Weights of a small GPT-style language model, trained from scratch on English Wikipedia: no biases in attention or MLP, 13016 steps.
MLP neurons of a small language model. Each row is named by its layer, matrix (gate and up: input weights) and neuron, and shows model dimensions 16-79. Each number is 50 + 15 x the weight over its row's rms, rounded and kept within 0 to 99. A neuron's up and down rows have the sign that makes its largest values positive.
After each neuron's rows, "fires in" lists the words (lower case) most often at its 100 highest values on Wikipedia text that the model never trained on.

L2.gate792:28 64 57 45 70 52 42 53 56 68 61 56 80 66 69 08 37 71 66 93 83 22 56 40 65 10 31 17 48 34 48 57 71 55 43 62 62 57 35 14 55 52 55 30 34 48 65 54 35 49 49 80 63 59 30 46 56 55 54 49 13 25 66 63
L2.up792:66 74 46 59 51 48 53 51 77 34 26 62 73 62 13 39 62 49 59 25 58 56 59 51 30 62 67 35 53 76 47 49 43 50 61 39 35 35 36 42 47 56 75 32 64 57 64 20 47 14 83 70 51 53 31 53 58 45 52 41 49 46 49 47
fires in: "of", "only", "york", "modern", "bahá"

L2.gate693:53 71 58 47 74 59 28 59 64 29 56 44 69 49 46 30 55 62 77 37 67 40 45 60 54 32 38 52 45 37 25 41 68 33 57 62 65 42 19 64 54 27 31 37 31 75 44 52 46 64 62 62 41 77 49 42 47 21 41 63 61 65 43 49
L2.up693:61 58 71 60 77 83 60 45 57 47 39 28 41 56 48 53 47 56 45 42 46 61 41 61 57 63 61 29 75 48 74 44 55 35 61 35 47 50 52 45 50 41 30 58 50 39 59 38 62 78 56 38 37 52 69 43 59 66 52 56 54 56 56 53
fires in: "such", "known", "often", "or", "each"

L4.gate428:51 22 63 51 62 60 48 56 34 26 58 68 75 73 55 48 48 56 36 49 53 46 34 29 40 46 71 43 37 49 51 54 74 55 38 51 17 59 51 74 65 46 63 46 62 36 23 28 49 50 47 53 47 65 45 62 76 62 62 63 71 55 39 78
L4.up428:32 41 46 31 37 56 71 46 82 46 51 84 63 63 39 64 41 48 65 37 53 35 38 37 71 71 53 29 48 39 50 55 60 50 57 58 37 72 49 44 53 83 53 46 52 50 48 37 40 42 27 58 60 43 54 49 40 54 69 36 49 55 42 47
fires in: "the", "a", "national", "its", "s", "very"

L4.gate784:45 20 47 45 68 53 77 35 39 31 35 39 64 49 45 37 33 71 96 55 56 50 55 76 55 83 51 43 39 56 13 74 42 35 20 41 70 74 30 74 34 43 43 56 61 37 36 52 57 74 25 44 46 36 52 87 52 58 53 44 49 51 55 49
L4.up784:60 23 62 46 58 51 56 80 38 15 58 20 50 50 19 58 40 38 50 47 51 58 42 45 53 65 61 36 36 35 52 66 28 73 41 66 53 36 66 69 24 46 54 52 60 54 52 48 53 24 31 37 68 58 49 51 37 32 71 43 66 42 49 38
fires in: "no", "the", "more", "most", "a"

L2.gate739:53 68 31 58 68 59 33 39 52 51 69 38 49 59 59 25 57 84 58 53 45 69 73 04 65 56 80 50 68 67 45 35 48 30 54 29 87 50 49 31 44 44 50 81 35 43 49 56 41 50 51 36 76 48 54 60 47 33 30 24 64 54 29 75
L2.up739:29 46 51 68 66 25 47 64 60 55 44 51 42 19 46 83 63 23 46 27 68 61 12 47 59 41 70 44 74 63 57 48 07 28 35 37 43 37 45 47 39 53 54 58 74 43 39 63 31 44 40 53 28 45 43 61 66 67 54 58 62 34 48 44
fires in: "two", "three", "life", "four"

L2.gate346:45 70 44 37 55 31 22 75 68 34 36 31 57 65 65 46 39 78 80 54 15 66 66 19 49 60 55 81 66 47 68 60 52 50 76 39 47 52 50 43 60 59 44 20 74 40 32 36 48 51 19 58 53 59 32 73 56 56 46 53 63 64 55 50
L2.up346:65 63 42 47 76 39 41 36 45 38 36 62 58 51 35 59 48 70 14 53 47 50 66 49 63 48 53 71 65 42 54 73 62 43 40 22 50 51 61 60 51 45 58 17 58 42 68 46 61 45 66 18 37 41 46 35 28 37 62 39 70 49 63 27
fires in: "s", "of"

L2.gate440:51 50 82 61 33 46 40 46 26 32 69 46 71 54 49 36 27 64 59 34 79 47 54 63 43 44 63 41 44 45 64 53 27 45 55 22 69 32 73 24 39 49 50 48 34 44 35 59 81 32 52 61 45 36 60 52 56 33 33 62 47 46 28 41
L2.up440:41 42 25 75 65 17 39 53 53 53 70 38 65 75 64 54 27 61 43 61 67 61 57 64 31 66 57 31 59 41 36 47 57 42 76 59 45 41 63 51 53 48 64 39 40 32 68 70 33 26 58 65 62 65 51 23 70 49 57 64 52 59 55 35
fires in: "in", "following", "both", "louisiana", "one", "having"

L4.gate1020:33 75 42 60 69 63 16 53 46 30 67 61 48 39 69 43 34 54 25 58 74 50 56 63 57 41 48 33 53 51 51 32 57 22 44 48 37 62 79 65 38 48 24 36 58 38 53 36 49 69 48 44 35 50 26 45 52 86 52 40 37 69 53 38
L4.up1020:16 60 32 38 44 54 56 34 53 56 48 67 81 76 71 59 35 71 47 64 18 46 46 67 50 45 40 66 36 62 57 52 51 77 51 57 37 28 60 44 49 36 59 50 62 54 43 58 65 77 55 44 64 46 49 62 44 49 59 78 59 51 67 64
fires in: "in", "of", "for", "most"

L4.gate405:29 50 44 44 68 53 43 35 50 46 57 81 45 49 52 59 37 49 38 38 66 55 59 46 45 58 64 44 70 51 73 67 60 60 53 75 52 25 66 40 36 73 63 48 54 57 41 70 43 23 53 17 60 75 50 37 53 40 69 52 68 26 95 44
L4.up405:07 59 53 22 23 37 61 42 32 44 62 76 60 55 38 79 48 46 41 48 44 65 53 44 47 86 64 50 48 38 71 49 31 65 38 48 39 15 54 40 50 51 55 73 64 42 43 72 42 25 70 40 82 58 50 64 54 43 65 40 57 38 75 25
fires in: "on", "for", "by", "don"

L4.gate73:47 51 34 36 47 39 50 42 74 70 72 53 71 53 69 65 49 48 34 49 65 33 45 21 47 55 48 53 22 73 64 47 37 56 36 57 59 54 57 47 44 55 72 53 29 53 31 32 36 45 45 49 63 48 53 51 57 62 38 52 50 50 22 41
L4.up73:71 31 97 77 60 91 52 35 72 45 56 52 47 38 14 37 31 57 64 54 52 40 52 65 57 38 68 47 51 29 73 41 68 59 65 47 53 39 45 49 48 13 61 61 44 37 80 85 55 45 69 60 44 35 40 29 52 61 61 32 44 71 48 54
fires in: "as", "to", "a", "part"

L2.gate683:50 53 43 57 69 41 48 41 36 67 44 72 75 63 58 44 20 37 37 43 61 58 46 68 50 44 59 63 56 49 57 57 59 62 55 39 32 45 36 35 85 58 64 00 71 53 65 79 52 45 58 66 48 61 37 25 06 29 56 53 33 66 47 46
L2.up683:61 33 88 58 40 61 62 46 72 50 36 48 48 49 58 38 38 60 36 58 40 20 64 46 55 27 63 56 47 45 42 52 59 45 43 35 53 65 55 51 69 52 42 54 36 50 65 72 29 61 50 52 48 59 22 61 64 64 37 49 58 59 69 31
fires in: "of"

L2.gate618:78 54 14 27 56 40 65 48 65 30 47 14 62 67 50 38 42 56 55 49 53 55 36 64 56 20 69 46 57 51 27 68 43 60 53 72 54 71 71 51 47 46 51 57 65 47 53 72 53 45 72 24 60 52 52 51 82 52 66 43 56 66 47 52
L2.up618:53 83 37 37 53 31 68 58 63 37 54 62 39 31 59 63 24 30 39 73 72 56 37 74 45 50 48 53 59 56 49 86 36 65 49 36 43 70 80 58 36 48 54 39 58 44 79 74 56 60 27 48 51 50 60 53 54 45 39 49 74 77 46 76
fires in: "other", "of", "various", "most", "several", "additional"

L4.gate964:60 61 35 44 49 49 48 42 41 38 64 61 74 30 37 32 81 38 41 32 53 48 71 41 46 54 46 52 48 45 54 35 41 56 67 59 58 49 36 67 74 26 77 00 54 23 50 46 48 58 50 59 43 61 38 61 31 41 43 53 24 47 62 66
L4.up964:53 40 48 48 46 71 47 59 38 69 54 39 69 71 64 51 69 49 34 69 54 63 57 56 61 63 58 54 35 35 85 56 69 42 61 65 41 27 21 50 73 18 56 81 43 46 33 85 64 37 26 42 42 48 54 65 56 64 47 38 44 23 73 44
fires in: "as", "which", "where", "end"

L4.gate622:48 66 41 52 60 32 27 75 50 41 40 30 56 60 74 23 87 59 41 48 38 59 28 52 62 55 85 63 43 79 70 43 37 32 62 36 45 41 47 39 28 58 77 50 60 44 32 73 58 53 58 50 73 56 40 72 46 54 34 50 45 68 42 55
L4.up622:51 41 70 56 60 47 77 59 63 36 61 49 56 43 57 33 58 51 68 61 55 63 64 65 51 42 28 68 49 49 55 21 63 78 51 37 67 36 66 54 48 19 48 28 26 54 66 32 60 65 40 29 89 31 54 32 67 77 59 54 47 47 60 26
fires in: "in", "southeastern"

L4.gate590:26 57 40 51 62 68 64 65 39 47 29 56 72 54 45 59 40 72 84 34 41 36 54 46 20 35 52 48 71 25 58 49 73 73 65 62 66 35 61 45 42 44 50 24 29 62 53 49 62 77 57 51 43 46 51 65 47 65 72 47 42 45 45 40
L4.up590:45 49 34 52 58 59 43 58 63 21 80 29 55 37 36 50 56 44 61 70 44 78 42 55 77 39 70 72 53 67 48 40 28 65 76 46 54 60 19 37 56 48 45 68 24 53 44 53 62 29 70 41 59 28 38 45 82 27 66 71 60 58 63 51
fires in: "in", "of"

L4.gate242:09 62 57 25 55 57 61 49 77 82 59 45 73 41 62 30 55 66 32 56 59 60 52 55 77 70 68 55 45 65 63 27 31 62 68 28 59 45 54 63 59 50 57 36 17 44 38 46 59 54 36 46 71 69 70 17 66 50 44 40 35 35 52 44
L4.up242:58 64 53 43 51 62 29 59 75 49 62 39 49 66 48 30 63 40 51 38 62 31 43 81 47 32 39 44 47 68 61 54 71 14 49 63 49 34 41 41 54 59 43 46 44 31 44 50 56 55 58 29 47 79 51 55 41 65 41 30 35 48 56 83
fires in: "by", "which", "of", "in", "canvas", "throughout"

L4.gate381:51 76 64 15 63 49 81 43 41 54 60 53 51 38 53 31 33 46 49 52 53 64 56 52 66 41 40 37 44 43 65 39 20 56 65 41 62 55 63 47 53 80 45 49 41 35 43 55 56 34 40 79 59 37 58 49 61 44 43 61 42 80 58 35
L4.up381:30 62 58 38 59 44 45 54 59 75 50 30 60 34 41 25 42 32 69 65 45 74 59 41 87 38 63 61 44 28 52 42 35 31 53 39 33 50 49 65 44 56 65 66 46 47 36 40 55 51 50 43 32 62 88 43 51 64 57 71 37 70 70 35
fires in: "as", "was", "is", "to"

L4.gate294:74 73 35 43 40 36 46 34 46 59 54 09 25 50 56 67 61 57 70 51 30 36 44 34 85 47 72 64 61 48 55 66 61 43 46 31 21 37 54 59 23 32 51 50 67 27 32 40 47 63 26 18 36 56 39 21 72 66 63 50 42 48 33 72
L4.up294:52 41 58 60 53 66 55 52 70 54 59 47 33 40 33 36 06 34 66 46 57 49 35 39 47 79 49 56 71 64 09 62 63 56 60 42 56 39 57 53 39 47 47 32 77 61 38 54 59 52 63 43 28 27 37 28 29 63 46 68 45 39 51 58
fires in: "to", "a", "not", "chose"

L2.gate143:36 30 65 37 45 39 21 28 51 68 60 40 70 52 62 33 48 54 57 51 58 56 47 49 55 22 56 50 47 63 60 64 59 58 42 51 58 65 49 46 71 43 45 53 47 51 63 47 44 22 33 40 61 47 54 69 55 36 45 61 68 46 61 37
L2.up143:38 70 54 39 48 36 58 33 52 60 77 56 66 52 49 50 42 57 94 60 35 30 45 31 18 40 56 64 65 55 35 51 81 45 62 80 51 63 63 47 74 55 70 37 48 71 60 49 48 44 14 64 62 38 56 72 53 56 51 46 49 41 38 59
fires in: "following", "own", "end", "next", "thirty", "four"

L4.gate462:56 43 66 29 50 39 43 57 36 62 60 40 76 51 47 40 45 41 58 53 50 46 73 46 27 56 18 34 63 34 29 37 53 31 31 68 77 68 52 62 49 50 39 56 36 45 33 58 28 58 42 43 35 80 41 37 63 60 67 55 47 47 49 55
L4.up462:34 63 68 44 69 51 45 63 59 67 49 34 40 40 75 58 58 55 45 63 74 21 40 48 60 70 58 32 26 59 63 19 61 30 59 56 34 38 37 74 51 35 67 50 44 65 42 46 37 71 47 29 72 49 56 64 34 59 55 67 52 37 59 60
fires in: "such", "a", "known", "one", "regarded", "intended"

L4.gate178:50 69 47 47 44 57 43 47 62 57 52 60 41 39 43 49 46 51 38 66 46 26 61 42 47 78 28 47 33 69 57 37 10 56 40 62 49 27 20 49 48 51 49 52 23 55 68 59 27 49 33 26 47 82 29 68 29 38 64 33 56 29 49 36
L4.up178:33 19 69 63 52 24 36 45 45 71 52 56 29 50 55 46 49 61 57 73 37 84 35 50 62 48 75 48 36 98 56 42 00 40 43 25 45 55 30 46 43 45 48 60 28 60 40 72 32 35 59 31 72 47 43 65 30 35 75 24 82 17 58 57
fires in: "was", "as", "where", "number"